config.toml
num_hidden_layers = 13
head_dim = 32
norm_eps = 1e-05
tie_word_embeddings = false
init_std_o = 0.00575
init_std_down = 0.00288
decay_shape = "linear"
max_seq_len = 2048
MLP neurons of a small language model. Each row is named by its layer, matrix (up: input weights; down: output weights) and neuron, and shows model dimensions 0-159. Each number is 128 + 24 x the weight over its row's rms, rounded and kept within 0 to 255. Numbers have three digits each.
Before each neuron's rows, "fires on" lists the tokens most often at its 100 highest values on Wikipedia text that the model never trained on; "fires after" lists the tokens most often just before its 100 highest values on Wikipedia text that the model never trained on.

fires on: "all", "i", "P", "al", "ill", "j"
fires after: "H", "C", "N", "D", "Mar"
L10.up573:127100145138131164111145100117128068146122094142069115117141137080108120130147127131122120143057149125127151167153146125139129113175112129134133134148107148124128134149103116141137113138133136075171158138103085134097105158174163141088111147133064112136156101168089099142125134145102121168149100117131107125144160179115112174082150142124128103129099128135115145108158118132106160143115120115111107141113162153128142129099153096133081120119144110164178146135129125107114106149155129
L10.down573:125160117148128121102171142078138131112092130138109123119128139117097173131153109108129107121116125146156128158146116141164178134130136109140130115132067175117149113154122138146156158099129140227119137141098142155073142091135180108155123146144127133142114148114153127109106123165123144098127080096133149104130117111130148134113120102146116131106141116138106094129134075159119143145162145117109124079117171164118121136099112139175082116091132130140103103130152126103173121098128120

fires on: "He ", "She ", "t ", ". ", "he "
fires after: ". ", "Rober", "\n\n"
L4.up72:141159137181113112175105127101142139112145148117136111131097113169139201132134134095124126111121063095164116097145119091125119138144112147136151112154103097112115127112127122138128105095104103134125147158179133156135111102065107131125169136136105136126152113133109102116145138131094086113135134167126167156152139091106156173128103109100141128132137080115140172121142180157108140117121111112115094136127129134096146140158148108093118182118118141136104139133170141149083128118108093
L4.down72:159104136156175141082117132130123098110146132136136105174136158138115118134117130137111134100173097093136135135138118084169149120106160132151140121146127146124163141093093112119139133131157152137090122098129146138111148119162128112132137145113125147130127129107149177115137110097120180115113086100141130130148138116161092145119184130096159155102163101133172053118129102074118153149083096110133156120093084125182113137112154152117126149107094171136116133130107091112138135098119129

fires on: "ch", "th", "ly ", "k", "ad", "op"
fires after: "Ar", "Ro", "Ear", "Wor", "ro", "Bro"
L6.up300:128111157084131075129114116115118107111112135119095113147106116116165101158182134106109137137112135114093136157145123098102088125083127127126088147115091126125166197129111140105151180114131142187143123138131158139102116134099136149110171123128154140099139134117104117137146135133125122164136177122103147120083162131100123162153111147095108077127143133160121145133138126163132149116126162156143116147113126119154112161079150133133129164151114170103110074144127103131122064133151130
L6.down300:093157117141135134103137160135103184137109113130131166133125141086101128066148118120182104173146110124124085103149131147128107131162161123083172083111142140112136160147098146112108123169122144099128126158132149126126162125135159158108131101126094106149097090180159177107127139108140103131096091141137148139137115142177125128155148073124150151163136144110143070123097125130123124126131091127112102088138127133120122090155138133118142115145111149121146097149146167141104139100139098

fires on: "t ", "en", "= ", "en ", "os ", "ord "
fires after: "\n\n", "L", "B", "Char", "K", "Rober"
L3.up573:139123151141079072146105120160099139112121179159139131127099113117138083118131135094142099115157146137187131132103102138178111138163113100170109130125111111161122103099093090136150129101114117142128118133109144125139107127117124147123166150106118144175142127141108114104141101148126119137147108155113172146138117157115125113137089167136111134115133130148163152133066092149103155142127156120052118199133142131107093149144115128112099147124145158127078154112138097102104143144132140
L3.down573:111145195136169097104120119106123134116106149119109126126130155115130117125160083108115138086087135123152150123140088101138152119125100078152103158160062118134136107094182082140122161131142130120090127141164142159139140177110139116112144136115130166145148120131150102100158143145137134132130136124126129145163113132125162127177134132072112147122120126123117115133125112110138113143139117091142126117100138095149122152166164134095167121111160182142082121140113148084121167111070127

fires on: "- ", "t", "int", "st", "att", "rec"
fires after: "\n", ", ", "to ", "and ", "was "
L6.up554:132115126076134143106176152088132122192105106158080121147106104154142103109127105095139135120095171120132154121158096133118127136140100136169148152125157162146133099125116124120142127100121119120153090148147158138116102152135131153122064142109143077099172123114098112177136110171123163156117148130133123122141170146095145125113139082106122136145112147133116100131080123103129134122115092118151134110135150112105129161119148145166186118112137125122146156080176139103106154111095116
L6.down554:111123090146153110109147132139097159098116130094111112120119095119158125116123146074152116125135107110145127111155113149188118128143144114105118103150111154146161142151154109091192101091130156134138125127095162107160109136150113129136093124130099115148104123112103132073125117147117135124103172131154112121159114095087175137142156101133167118171120108152171167146119142115099111136093145103088113167120170149133148119118138107138123175134144189162097133162134098145155105134110135

fires on: "pl", "ch", "th", "tr", "i", "p"
fires after: "em", "sy", "e", "y", "ph", "elec"
L10.up421:065130125133149107123109132103153161107126107121135134139154144155124149138143103128135145082147108102135188162162106100149147152117126124130160178127112135123133143092130138144077106127148105145125116138118140120134157114095165104134111125116105104125141121187079153120162121159141110111109083102121122134156163156122142084123155140169171122097162149181088169098121106118106092121132141141114123083102161123121116128149084133091148114144160112118158098103117141125100138111172101
L10.down421:144109105137093128117087118136102134130171139125136154135119112125166157104159102145125091122156152152116094118146127139144142133107151144123173159153175119143145129126113163100148118154175103158172150145098144123110146114108132166150120117118133122113106099143113105106062100092128138112118136131105127126140085131101093132173113158133154052129165096125119143120175089135110107128164107157091145161136132122155143107110138121115110111147114184126103107147080117119075137140125158

fires on: "- ", "= ", "\n\n", "als", "il"
fires after: "\n", "\n\n", ")"
L3.up4:125165154123156102136134059117132114108087199107122151107132145102144109152079149081119112123118129115125124101133144130139117127164149103139092129125099151166196130133106116124161149096147139125136119118111119086119139152154140134138095103102137109169123169135198092151120105127130143137142123138157123165118135118141124139142131129148169063113128126136131097168136095077128117137112141167129150124077127097126125121137118163125097148121103115139140115105124156089086153136133155
L3.down4:134150118144120105094115119147066153171139149157118168125138118133135107153090109132045122155095152135136170098182111164130131120127104097096110139074117141109156149131118109163123112147136097140148110136091150106111121127107118095136112134116096134129136075126149110080125122142125118155172129124150141149126137088141143106095150143137107151125153132125146176142183148126138150139099157122150074144114137161151118106118089130128156163120126145164137158141143125078106108140108140

fires on: "er", "jec", "ch", "st", "al", "or"
fires after: "pro", "C", "po", "pl", "sy"
L6.up334:176115104120145099114122130130143078133120168151159147130155119114131110105148127153139128130090148117158150150090127123152065105168121127128123097109140143123138152150133090134103104098122176130128114107104160115120140130115142181144074126146112115153110103111109163142149122156173099127113147102100150124123115114128114153110102124122130143125181151130104106157099172150056115114111144150145110099137143118131155157135098132179146118124112143157165075111095170110139090127145087
L6.down334:082158113088118141171105128094155144171096064126142116091130089142129108129129082110089129154082116150135133126103123159107181141138152127153142106132150078151152115095152175138101124100142142110132127162099107138151143174129105127168142135148120131144112121133084132093157127142106131141091113128144117124132151128145154097105095124152114085139093114165127116124144126156141154124107129113112151135107150152140120150162129131110098117145160155078067143133124129125123161113163171

fires on: "l", "s", "k", "T", "f", "L"
fires after: "O", "I", "U", "ati"
L6.up561:159133112085107092085147128106108108103087126141152114133116145170152128129117107119136126090112121113083140106163132119125114154122146167166181142139118139118154096113099124166152166106151134144122103145155132190136112146145139118137142130114163149058101134127116121086128084111138116125137118109104175158101099114113129113122135153147115163105114102130112177155134133122151160125106153152110164103105132118131143133095118175143161127152175081109156149098147150127111127094174138
L6.down561:136126141134083122125144145203130138142124162108114175146149103111096134110114116115131124155138072099137180183124144114164174144106111101109124151138133129133118115150139078122140094142166139131141139130150131104077145107078098165134113114130150161124101122139138147152129116119093104092153113102135077082095144159128162157143122122129125108179113099118124134111111147132130105131148136136104138172110114124177125117096097150145089105124120108167166105132118118094156132140149103

fires on: "| ", ": ", "World "
fires after: "\n", "\n\n", "row", "F "
L4.up510:097149103140103155136173168121149098140088111191142121143134157120160087145123067146082153139158119106125071163127142120097120132079145117113115123100107139086156126154150159112095125121142128149137116091086143139124124118152132147125126161126132090145164116137139152137108112129145129136157122093118132145069093153116120132125135095174098142128093181142148105137105120112131087138163123115124132157136131154183133135167145137135165130144149158132123131101138092111143090097118103
L4.down510:137144058114160154139120155138116132116146199115159126086128136134112121130132129113113128151127181136124136141135131118145140131149125110075121093144183142130153125125144107169102126119146143084153089084130100144104135132192107136148124121115117163107085091140103122125159132126138132117073079102135138181098132149146170136158151146099117108148173101129137121138134133144112099159113145140135131082135097139186149109137136130114114130116133086093102144126122126091090131121113153

fires on: "== ", "==", "an ", "There ", "Loc", "=== "
fires after: "\n\n", "as ", ". "
L3.up68:097191131123119118112134169184129134126132136129131108146072119131104164138101129122130111142124152117120139120152108116096143118141095134136161167114102101110102118131102174132144145149133119130153073125074140128161162112137149122171175094160116152155131140126126111111148111157105101059145112134125093108157138163110091181128148122152131107114120127116167096119135138137091152110107130098151103125166129152174118090114090094129162135097106106138103113098160132136089114143126123
L3.down68:135160118128103146113113132129111149100137150123118145125108141140109171135119140165111124112089112057125149120112150101128163096094112128146096121118138098158101147171102121096092145171124149136147157157097137138154108117103076113133132166126177150106148132134133129151156144083102093163111139117118114168070120110153115154112145141114144161129108091125132122135078117090126105132174137136120087135140118090122150156173131142167129132150115145141147169117097097100156177152133112

fires on: "s ", "at ", "a ", "an ", "ong ", "l "
fires after: "Gre", "'", "L", "Al", "H", "M"
L3.up567:141141111103114142143124109155134109064110143147126135123141124096133134162144146160092148111146124141109133139115154101138135132156115123148095151125143147074194164142125054111149110100160117126141143120126128126083144117177103122115154138147129137160152155124091074183160132102160129153161156101108112112157136129113132121121111129126148152149131159119102102146112094105112136137107115069123153109152140128128163148112153135138107173168125099127127083091096153093088096137133115
L3.down567:075192161158142139137153132066112150125133113127154149096127141108126076143179085067169141136139141152137131109160156123141131128166110146121135104106122118125114143118129162114109102154133143166145143130109103092121109126081101112124140150122139135118108125172109134130113094172177079133115133083142115143128143140106094129174154130151109118125170112121127111113094130108150126157104122119123133135107157112126126157147165135175095120096175103135130140131138096115134151097158095

fires on: "| ", "- ", "\"", " "
fires after: "\n", "3 ", " ", "4 ", "1 "
L10.up112:109097110148159134126156118157087123148088171151102139065090128150167105113112116117127122116146103140123144092092173090160123147083120118122150118105118132144100130090135104118125094100111114103114123189085137134114103124163125126109102131152140134106148128133119096101156128100137095099164158127151128194110111140108134127125171167093122129111110121132151178130123110057143166128118147120140135146130118162134137157112149103141116120172133153116097143118111134146180143123121108
L10.down112:123111090131159121126091128143169133119131255129131106106111155114144123156135125147102124146139138150132154110149118141130115087139137166117141140141118091170122128135088112122128125120128105124150120118144139118164116135109128092139153120109144152153077088106142140141115154168141159102138138137107150109140107122138122141128128142141130114128096143133126110139112127131139121119112111126139147085139145097137124131119120144103128141105132082114163129116133085111111111104111146

fires on: "g", "s", "C", "v", "T"
fires after: "I", "A", "U", "ir", "y", "a"
L6.up126:143139121149126094098125159119123112105125152114147129158117096150094116108159127106137181121109104081075114111159149124119118083108136164147143106092130166137129105167146141129114163064138093144121124110120132168094093119105176071129147100092150132140122145100079130133171113110148141127163128075118101143086143141102106118175140125161097126117153111143121124131128130123156133111119133162135152160116122115145117131114093120115109140156146175125146179138160136153121101150131088
L6.down126:106144152123121129140123123139146129154129107134126124128102143117187149089124164167102107147149120120164168112082118105109126132096105069115127154113133119124179116098107045169130127154131136100147176123116159120104153156106104126149114150147131116143119087152136122126143124118126133094137095167143132114132136135211127098096098137161085105172127158078120122130163131117152136142119144123103137123148160105109143126111138099131138136094167097161152118142114122118087130105155142

fires on: "\n", ". "
fires after: "==", "a"
L6.up66:108136156165164145076129114133101102120125129107150097135061117142140102123070168149180141111137087164144143133153117100155112110117158163135131125127125152154090120107095144112113102104138120130122111162139158103098138118151140143165148137106123112126135104166115084116099101115114149130145113143111145121131133125097095126113133148112154146118126100103136115150193154147128069149148147181126119103160158147113141093210129153157118120119134118151099154131153123142158139148120125
L6.down66:147147159183115128123097106141112095125151208123097104139053167164123151146119116128107118118110146165122122133184115136109140148128150127123140166105088120160119138166122131132130108145160118153156175146141098130139105127117137110136131144095099141116135105102113100127102107078159152114096125148094136154151106123145145115146191108147142125108156117112104139135134133139129096123098155104146130100106093106146113084127122158130095155107113170112099134114151150117133095083115162

fires on: "le", "p", "w", "qu", "al", "ep"
fires after: "s", "th", "os", "S", "y"
L10.up1:155132121143115149129156154144085081099099097127125155083126084181129101148117134104141112145143144126148180136159096123162106119139127148172128165126121127119074130114105140119100123104139133122147102161116147148139144126131117101170151182105104110136136112121091127167132132126170139089146079136110095173128131096181125172118126111125100130139137107111124145123113183147104102128099149104111144108139145156069120124095139145123088138138116162104134139093148150097146153155127100
L10.down1:118114131146119154123112145110149111124109103120106122131158177155162144110149138103167079130104095142148093123132097127108139140126139117123083137161140078100109144094163136139101138148144130130149102150103162113117125117141085108139125124172131145161137103166131104139119127130099129104126107097112110104127149067119133139087172125127122120113181134117113105150143082115126162175168138144157187102130153146132142118097108146133152088144151130109113159157061174149135138160135088

fires on: "p", "i", "a", "ep", "tr", "ust"
fires after: "S", "s", "os", "is", "y", "- "
L8.up298:062089110122167160124119121135098107123119098122139118127089157159136117112126113100103076121122145135112134147136093141144156123101136115148135114188105134183118153121136145132102127128113122130103185181091111132123130173076119106198119132138143080145126099124118153130111172183140166110122129113100165147124091114162136145156143125133105133110125146135103128119151123147110151151108074164143131125119167125128139129119115140131139137119133185169143149081100122118122147119121118
L8.down298:107146077145123137145118146158144124094092100166135155127154109164158088101124144162125143108113169126186110113140100118071125113156100118156120125151122119098135132094151102122140113115111139090158132138077134134160126151114163117135120131154114129154122146141135098091171129122117122102087117156116145150076146158125120117118146124128117130143147164109077133159103180129105109115101150108147128144121140130093159114096117123147158148151091140088080114124139135185150117119137191

fires on: "i", "t ", "of ", "oci", "p"
fires after: "S", "s"
L8.up37:101104108133108157160172154118062114126093086092143136151105143099087120115149121091118149149114122150135076099152106139147143139122144161113134108107147084152122128139152139155119184087143128087121134156152132161139154100143094137156115156113114159121143156130120109143126139142121127084165102108150108153126098138132170093148110111118145136127108158136167135131166112168107084138147122126157114132134129137119129100133175095140123086096095163095148084135125160118168133144148106
L8.down37:119136173114153116109179101102125115117160124149162152095146122158118160166122103133187150118110116129121153155133113110142090114103109124137128158123126179102126096134082130132116173141153139126117157106138112167116126138113122063112164135099119144151136134132107132119117101189146194105110156121098105159160150112126175158129122147155150119121119115119091093131111117149151097147091094153091137107103131104185096122109130150159145113109114126095125121119112110104138126103086133

fires on: "w", "S", "W", "Histor", ".."
fires after: "E", "\"", "s", "'", "==", "of"
L5.up458:110125131132099116119108092155120179101118117084127122091140144123135093139130122071077142110124157158123150144129136162151117142124112148130151120138128112118126141154133098105133142091144108132142179128127150156172096116125178101135140130101173142142122140119148104159168158154141041110151165189126129113122147150135111109128115122129148142130095117138110123090172133109111140167135124081141149155106110125112111119148115144143111127156144174192134115107100110129180138126113095
L5.down458:118131158074142103122130156099131093134112082111127120127118123106133111103108131162171122139121137111152134122161154098101163122100136091146141070124120145082082160134149134086112119134169150129120135176152097168167127159130116118153175116131104135126092146117155088089154119115117152095148193142112136144134122155063124114170143091155135131135157079148136135149145133132113117113115120121157141149128122136086070125142127159095161118139119106122108111144123121117133164150143118

fires on: "al", "or", "fer", "ar", "oy"
fires after: "re", "pl", "b"
L8.up350:129098149125092105128075116115133125148120153136131141121107141137123150131132118141135125133111091161154130162141162168115108141126094140119086162125083100143150173093144126141110146127143131143123139085091139110120171136104115141157093171136164128122153111122125165177092116144144093154117125151164111146167121132093150137180144113133162160141142127153114146140086157122111086154096141143144079099114146111164101112107131141122126119085128106105088120100161099083135065143151114
L8.down350:121128156125152102120119112165107136089115139150188103157153156118170138119158144122167116124133146154115142126128113113139141141144145154087117126130114112106145093104105141131143153112105164128105131132147127169116129116148168125128165094182131116125111140135117108173119148117126098123147133123131082086101160118162078152083077147149116122107114146116131072121113139126069142136120139162128152109114125144138121147116101053102129136094137100096161134179170158111106131153107151

fires on: "Austral", ".", "at ", "of ", "oh", "oph"
fires after: "U", "Gre", "L", "M", "H", "ern "
L3.up355:159144146128110142178121132098148115146130126166130084124098104090117090122128192140166084086125119141135133123120123098132121140107121128134119123089158103127150135149113132137126172100154061138113129133147078191127151109135142107140165159148123153119110133127110119131143123135112106114152079106117116082177126131119204109105126122136145106154175121108126147114112140151130148100113120100104122094107108117146150117115167144149156129129112135124116174137121158093130151150126066
L3.down355:113189154109155112106156080152137128129149115128128084133138165135141139087148120141143130172168109122126114123116100083136098113110085140099152144099143123124161162126154140125094160147105119194115144157136149131126112084162125106125144172116126134140092151125108144101134099170137093142131158116121134143141130160136177150116137125120144131092105099141133111121168117125129090143127136096074087129111154104099085126113195155100132101136114143113111144139128131093132165142113090

fires on: "E", "S", "Ac", "4 ", "as"
fires after: ". ", "| ", "- ", "\n\n", "\n", ", "
L10.up72:117139119172139102092148128143157115167108106123115153157108154143197145157112127155176148104142124121072150137097106155151057116152135097118075163108147105124131141140117126154087169104154134123123117138156103087140131110148129092147153128143185110083124124130154142115110152128109129141114096121143080141138095136179141139137157093119121154137115111124154123133140163112130141114136161121112106105100141111128164111119141112116142129107112119119141137074122110137071103167132162
L10.down72:129155128142121136132113101157137136157125116100087149143092164113104109098092143105145196147118152120124121203152090137114096145114140131130133117143132135121111135137115129128107136133172099132146111116172121127160117119159115176157133152096102098125148142121078124111164137124147164123095107114123163147115100157145130131142160107146139128121120085178119078136148139118124110105101104131146134105081167102125086100122164149126145067136102132113143161083148108102162159125102156

fires on: "\n", "\n\n"
fires after: "=="
L3.up517:118139119121146110163088115170167158085113158116147106105144155136132148132095166118106129128137144113165130129132111176111140137153131171162136155153099162139127145134072151093116065120144145142116169102127149122095137109150144071124185164094114100147141123131140086146110087131116130119084121131111088191136124112143087145123145135138110141170139100089162102164150115107116095108129111153136135101140138127121103111153101124126110133094081146127130121124147123113095147131118140
L3.down517:137140121172099120113137115168138133109142179133101086117159156180156104146122135124113119102158099125117141094159092106082148091124107148120119153141110114145144145117129112140148081102129106113156139116145137131139167133125174082143156112101109142166127083117136104138122057047122132146134128145137105152134132115118173123116178134109137110142128109108117102173126136099096125121143166159099141115143120133137091101154073168131119129156126136110125167132138110133156136119135158

fires on: "e", "ing ", "v", "A", "ay", "9"
fires after: "| ", "Mus", "Sw", "en", "M", "of "
L10.up394:170147142131144115122133136110152111147157121162152151149132141153046110119080142152180137138098113133122155162111124173142145102148132101178128099138114127148081095136098119123125124154141096094146102125164112092094095131149186147129091101129155114154115117129123132140108128134130110136148113157093097113149114134138140088133108099103151169127126128129154143155127116107147168132111151133155162103166144065095137111099126114096117097127122080097132152118096092117141157136134125
L10.down394:132112125119128143154096102106127145146171150156155141083133148143103106103156115153121140112120123127161135102109086125098153125123120129145118129108166139137132098130078093174192138129106140163120095114115114157123175087128125073140104095093133119114133093112158149098065132139156138157137143158086152161171118125125162155103110095144103109117141117124156107123088131101118122132137117099140169103143126104117136135116114143109137122167166136185097163118138146152105172117110154

fires on: "==", ": ", "|---|---", "en ", "====", "==="
fires after: "\n\n", "|---|---|---|---", "\n", "Wh", "s", "The "
L3.up583:135149140129162139136150147143160138128125101148158141145139157089140130125074123141143132121122117117113147141113138118078116168095141144126108119120160121093175107132172140169093111142168113133084131074093139147135125120106113131117108111118134090128114146149183172154142072134139110093122104156111098159109114140123137113151099120170163121093146180156152157161119098132112122149156093151122136144146125143090126149104168134162133092123142151119130155128095133084090102105080119
L3.down583:100135081121142139169149148126114119139108152158119134097157119105141181153091134154144116067140113104118119149149172145094126138115129121102153163120166183089184120133119151110112149119152143137103130130090103140121131121122150084102155135120125095135122159105135149111122068166118113092142090151101121144090113129103172149139164121108159111137114143136153100117118159119117097131149113134138152112128152131148092131139122122153131155103122116079138093155166131086127117071119167

fires on: "0", "in", "198", "er ", "at", "ac"
fires after: "–", "b", "He", "C", "are", "de"
L8.up504:148135102100144136163132154130113171076124125122124166109126113147166100123117134146144167146139158163107115146144100094120102150163108107171168119173128120102133129119083153134121077142188120109163104158087147101093107096115158153109123117116129093127087107127111151124119184112120146147135179148107107090130151128108120150143126120153136101093144106140103107119129148104121104126132169120162110161151155128136149134093126111118155123171108110100120130121105130107133118116161061
L8.down504:123127138170165139087108166106110073129133185151097146112119124103090150141151086120126127127164138157162103127111112154179136093108126102097155100175140178113119143153109113133155132107148145151146091110156134128139163119127153147104127096120094123162119147095112132111122146127138134143085122145126138125097120077117166142140139139133091146125149148098134176149139109150135122110124160123115135091164107163120050101171135118122099121156112150112072118117108133128113140134131140

fires on: "f", "n", "ay", "em", "e", "od"
fires after: "M", "m", "is ", "a ", "ym"
L8.up295:116134144135086106116116084139132132115111159129201128102138132165151156128136117125098155095145080143123128125109118169099091132124133123113154133108160126154128136119154128121130117147106094135149132109188115124094095144097133125152150117122150136141120152154128136082160132139153127121139114157092151156128073134071132126144081130076145160152165143123132085074171140107119141130081126170111099127139131152110164124137081090103172156130158095143144124118146121109128144152137144
L8.down295:120150107146149129144162105115147121125118107132157134112093131130149124181123111151117125148079107129117169152097153139103126136182124161124133108118096139130145132118178176101095115129098116104112153116158141137085116096133119122091138101164184125121110143146122124157151120165089135127154156096157131150100128138156128167139112062153143108147085121123136147151132134112098131090113144087087091117114094149108134115148133125153094131123133169121115170178117079147113118092130165

fires on: "S", "Wh", "it", "ad", "Th"
fires after: ". ", "\n\n", "p", "\n"
L10.up176:068125143114168095125108130072119136151113129132103163102187091145097116172137121134159143113139125130134116144120125135136137102135113159135133114104140097153129120120151164132138145099146117120121099139132137126126148122149083135075136090159141080164104100118157169111123141170173115102146131131195127111115096144125087133133162108144125156092148097105124120104153107117121153150150155126155125116093142103145117093130198130086087148169103123130111115126094124153109136160117128
L10.down176:176134120127128131118120097126112160112142104081080136156109174118124143111107120108144130123139181111113133168138125109150106146103156123108090136145098100181161118142094129127101118144171097119121133161149101110111146124153167136120119107145141120096130148136145155098125138117133112159131126195126173117084099134127090116101097129103155127195121138108121108085141106143113103161178100132099121154135127144134128151117117125169192104139141147145131138106112111094108152159092098

fires on: "as", "or", "is", "om", "ers", "es"
fires after: "c", "C", "ab", "re", "g", "inv"
L8.up76:171129139126113102135160093132124118136121133151127119130127125135091135093158114156140135113114121130108129140127156087135095117106152122117172159114154109126147132068095112113100080125111148137144157143107149141123164148123132162081107123176084133115099138122156122124123165120119132130153140165156079177144145126141134162137094155162151153162167112105130094133097133188117093162102113140095092140095126111130139153141132143127109140100152096093136129199134101098108109149170110
L8.down76:180121153119065154132143157118149130171118108150142140121165101115161109129188153154145121113119152124123100120102130153154066119151127109160155097108129123113097129106142114128132104105139108084145133158148117139124116120125119148100145113092172167103102128143132102168115100149101131079124161125119162149144160111131089155147131102098100129152112176111119106098134126092130128117144155120133159103112149126113163106064125163119111134160130139083146141078132104120154126159155143

fires on: "== ", "=== ", "bo", "si", "sit", "ro"
fires after: "\n\n", "eb", "b", "on"
L6.up139:077139138149120120143163122156153108095135092139134115119131137126117121151122123147146130140137124114128121124104102111128143100104128150116162166141171122187103083140123132125120109154115108136175132095149135116191134083125133165129131129109131104092073112115117123127113100088107136065098122099119154128128125172127159180135159150117182094136091148095149134138136136118117147111106147114163116108141147134119167138152126103107131142141162128147095141120199074112131127093154093
L6.down139:171132132134128121147088123074144155127117114133082135124104129126175121131121102099135116097137129141125153145113143148130091143111183131125158187105114134090135146128104118113178132144113158153173127151137144157106129131141121117104120174110131105123153122096135098101172156146065106117118128103121168142133095158141158144102119144143088103129128154118099120168172127181099124123128144113085150118104133150070113149121113128131117097118123173088147137149101083125146090105142144

fires on: "- ", "\"", "\n\n", "ad"
fires after: "\n", "| ", "to "
L8.up440:101113106102124143118143121143102115143087166142063153167110130151146118127111141095125092115118155142126125135116124162158112129131164124136072116112171102159113115130127124087116111108124077140148125150108150107104146107135086153135114160106163139159133123103152120151144073163136136136134118149151175151128138120110119105124136139164133133093148143180154151154127125072164100166150168119106113142100114124089137154145138130146166133115088140099121095092099155086095137104164140
L8.down440:181113089131173120082148137139147141130127197170115127117139106166159118139183111137099134105141160124115147136151097091136157089147123139099137109150095144114128138096125132110155101111128081189112113160135140116119112113079070124092129115107147110149130097140119135122115174073144128153119131134118145113152117110104143138151178147172103110128121147099129101129136132131094120147116148176125135154135129119133115148120126101105163163145146140096129145134124108143135111061132115

fires on: "\n\n", "\n", "ab", "bel", "=", "ep"
fires after: ".", "==", "rec"
L5.up403:125120155089122127110155120126138163119100126098141130124167118127182107148116115106142098113172126149089176145181110108173122151110135160104138130161110130159090124139102143086124082111104118164133190112094147143091172127152157165152107136106090139119132114158136084129156091076086122119138109150113110118141150115138131132142156098132127109146143107165142123115092182124135137151113144156091120115143128121147136154142138110159125118111149115165095092096114109134110119083123133
L5.down403:121112100151117136092126139135181125125096092136131143191098143103116148123130151135127156115131110119115138103131127121139140148105153195073144163125113139155149115156138086141111090108108118083118155122119114161118145123116158138140108123167112114142144089139105137145110077095120138119159163134182108125152171083131180110083151148123117129148094150151119086142135081125102114143121198144141147119137122120143102090132181138116136132154133137132114140125145120097139114105088135

fires on: "| ", "ul", "- ", "P", "om"
fires after: "\n\n", "\n", "ins", "=="
L6.up591:081144120135132139147134086137139108119179128139140167148119141178133137110118120121154102152162098144133128118117121115141128138128147131102123064086108143080165152148149133123167128121189125094127108136080100122172103157134136116133116133104113097147117138141177138142133084163136133134131129093074123118120157159134080116105118133122138127127131109133156079066146115153155143124154119104142149125119112171097086103161134130090136099124117122162178089114141132097155143147141143
L6.down591:102133127114090127149091102132149133165134124110091085123122157130122100115122155102133151107150117135176099178155145110121119148121108103153123113188169100111158130178112141143116109154098111085127155105178140097133139124120131132151149129141159135115136150108147127139127133110090094103169183134133096102120123080157095082108144118145141117109100113161118149146114100133094072150152133178156119113123118148123130140147159127128144147156110131094058149134100156134137115109135134

fires on: ": ", "8", "4", "0", "same "
fires after: "°", "e", "N ", "′", "0", "the "
L3.up126:126098127119138107129118176134137137083132138136114169125111114138135110113134095143116133154143102129137178140109137180120137147150123169149102118117085097153116121112102167105145080141132093114149129127105112161133178127111159114106135138099129086156157081136165122112149161136138161124104100137115121154131061150125114127159135093129093144114151103118160142149143134176138146108142091122159075146117113124125096157087151099137151122107118125162146127086127088144139080118188134
L3.down126:125164128099103128143085156105108104090124104132159119115119127130113149116128146112127158166095065107129150131123140163130142155088152162123112127127166091163103178161175117181141163127145102161096138132143115136124109141077127101109113082136125116115174142138141144117136120095129182120132114110111148141127106170121154116090149140112134159145132079108090146113103126162152146114111109093104128112131116142104123129123140099151108134090086159178151149121118120117124115181166123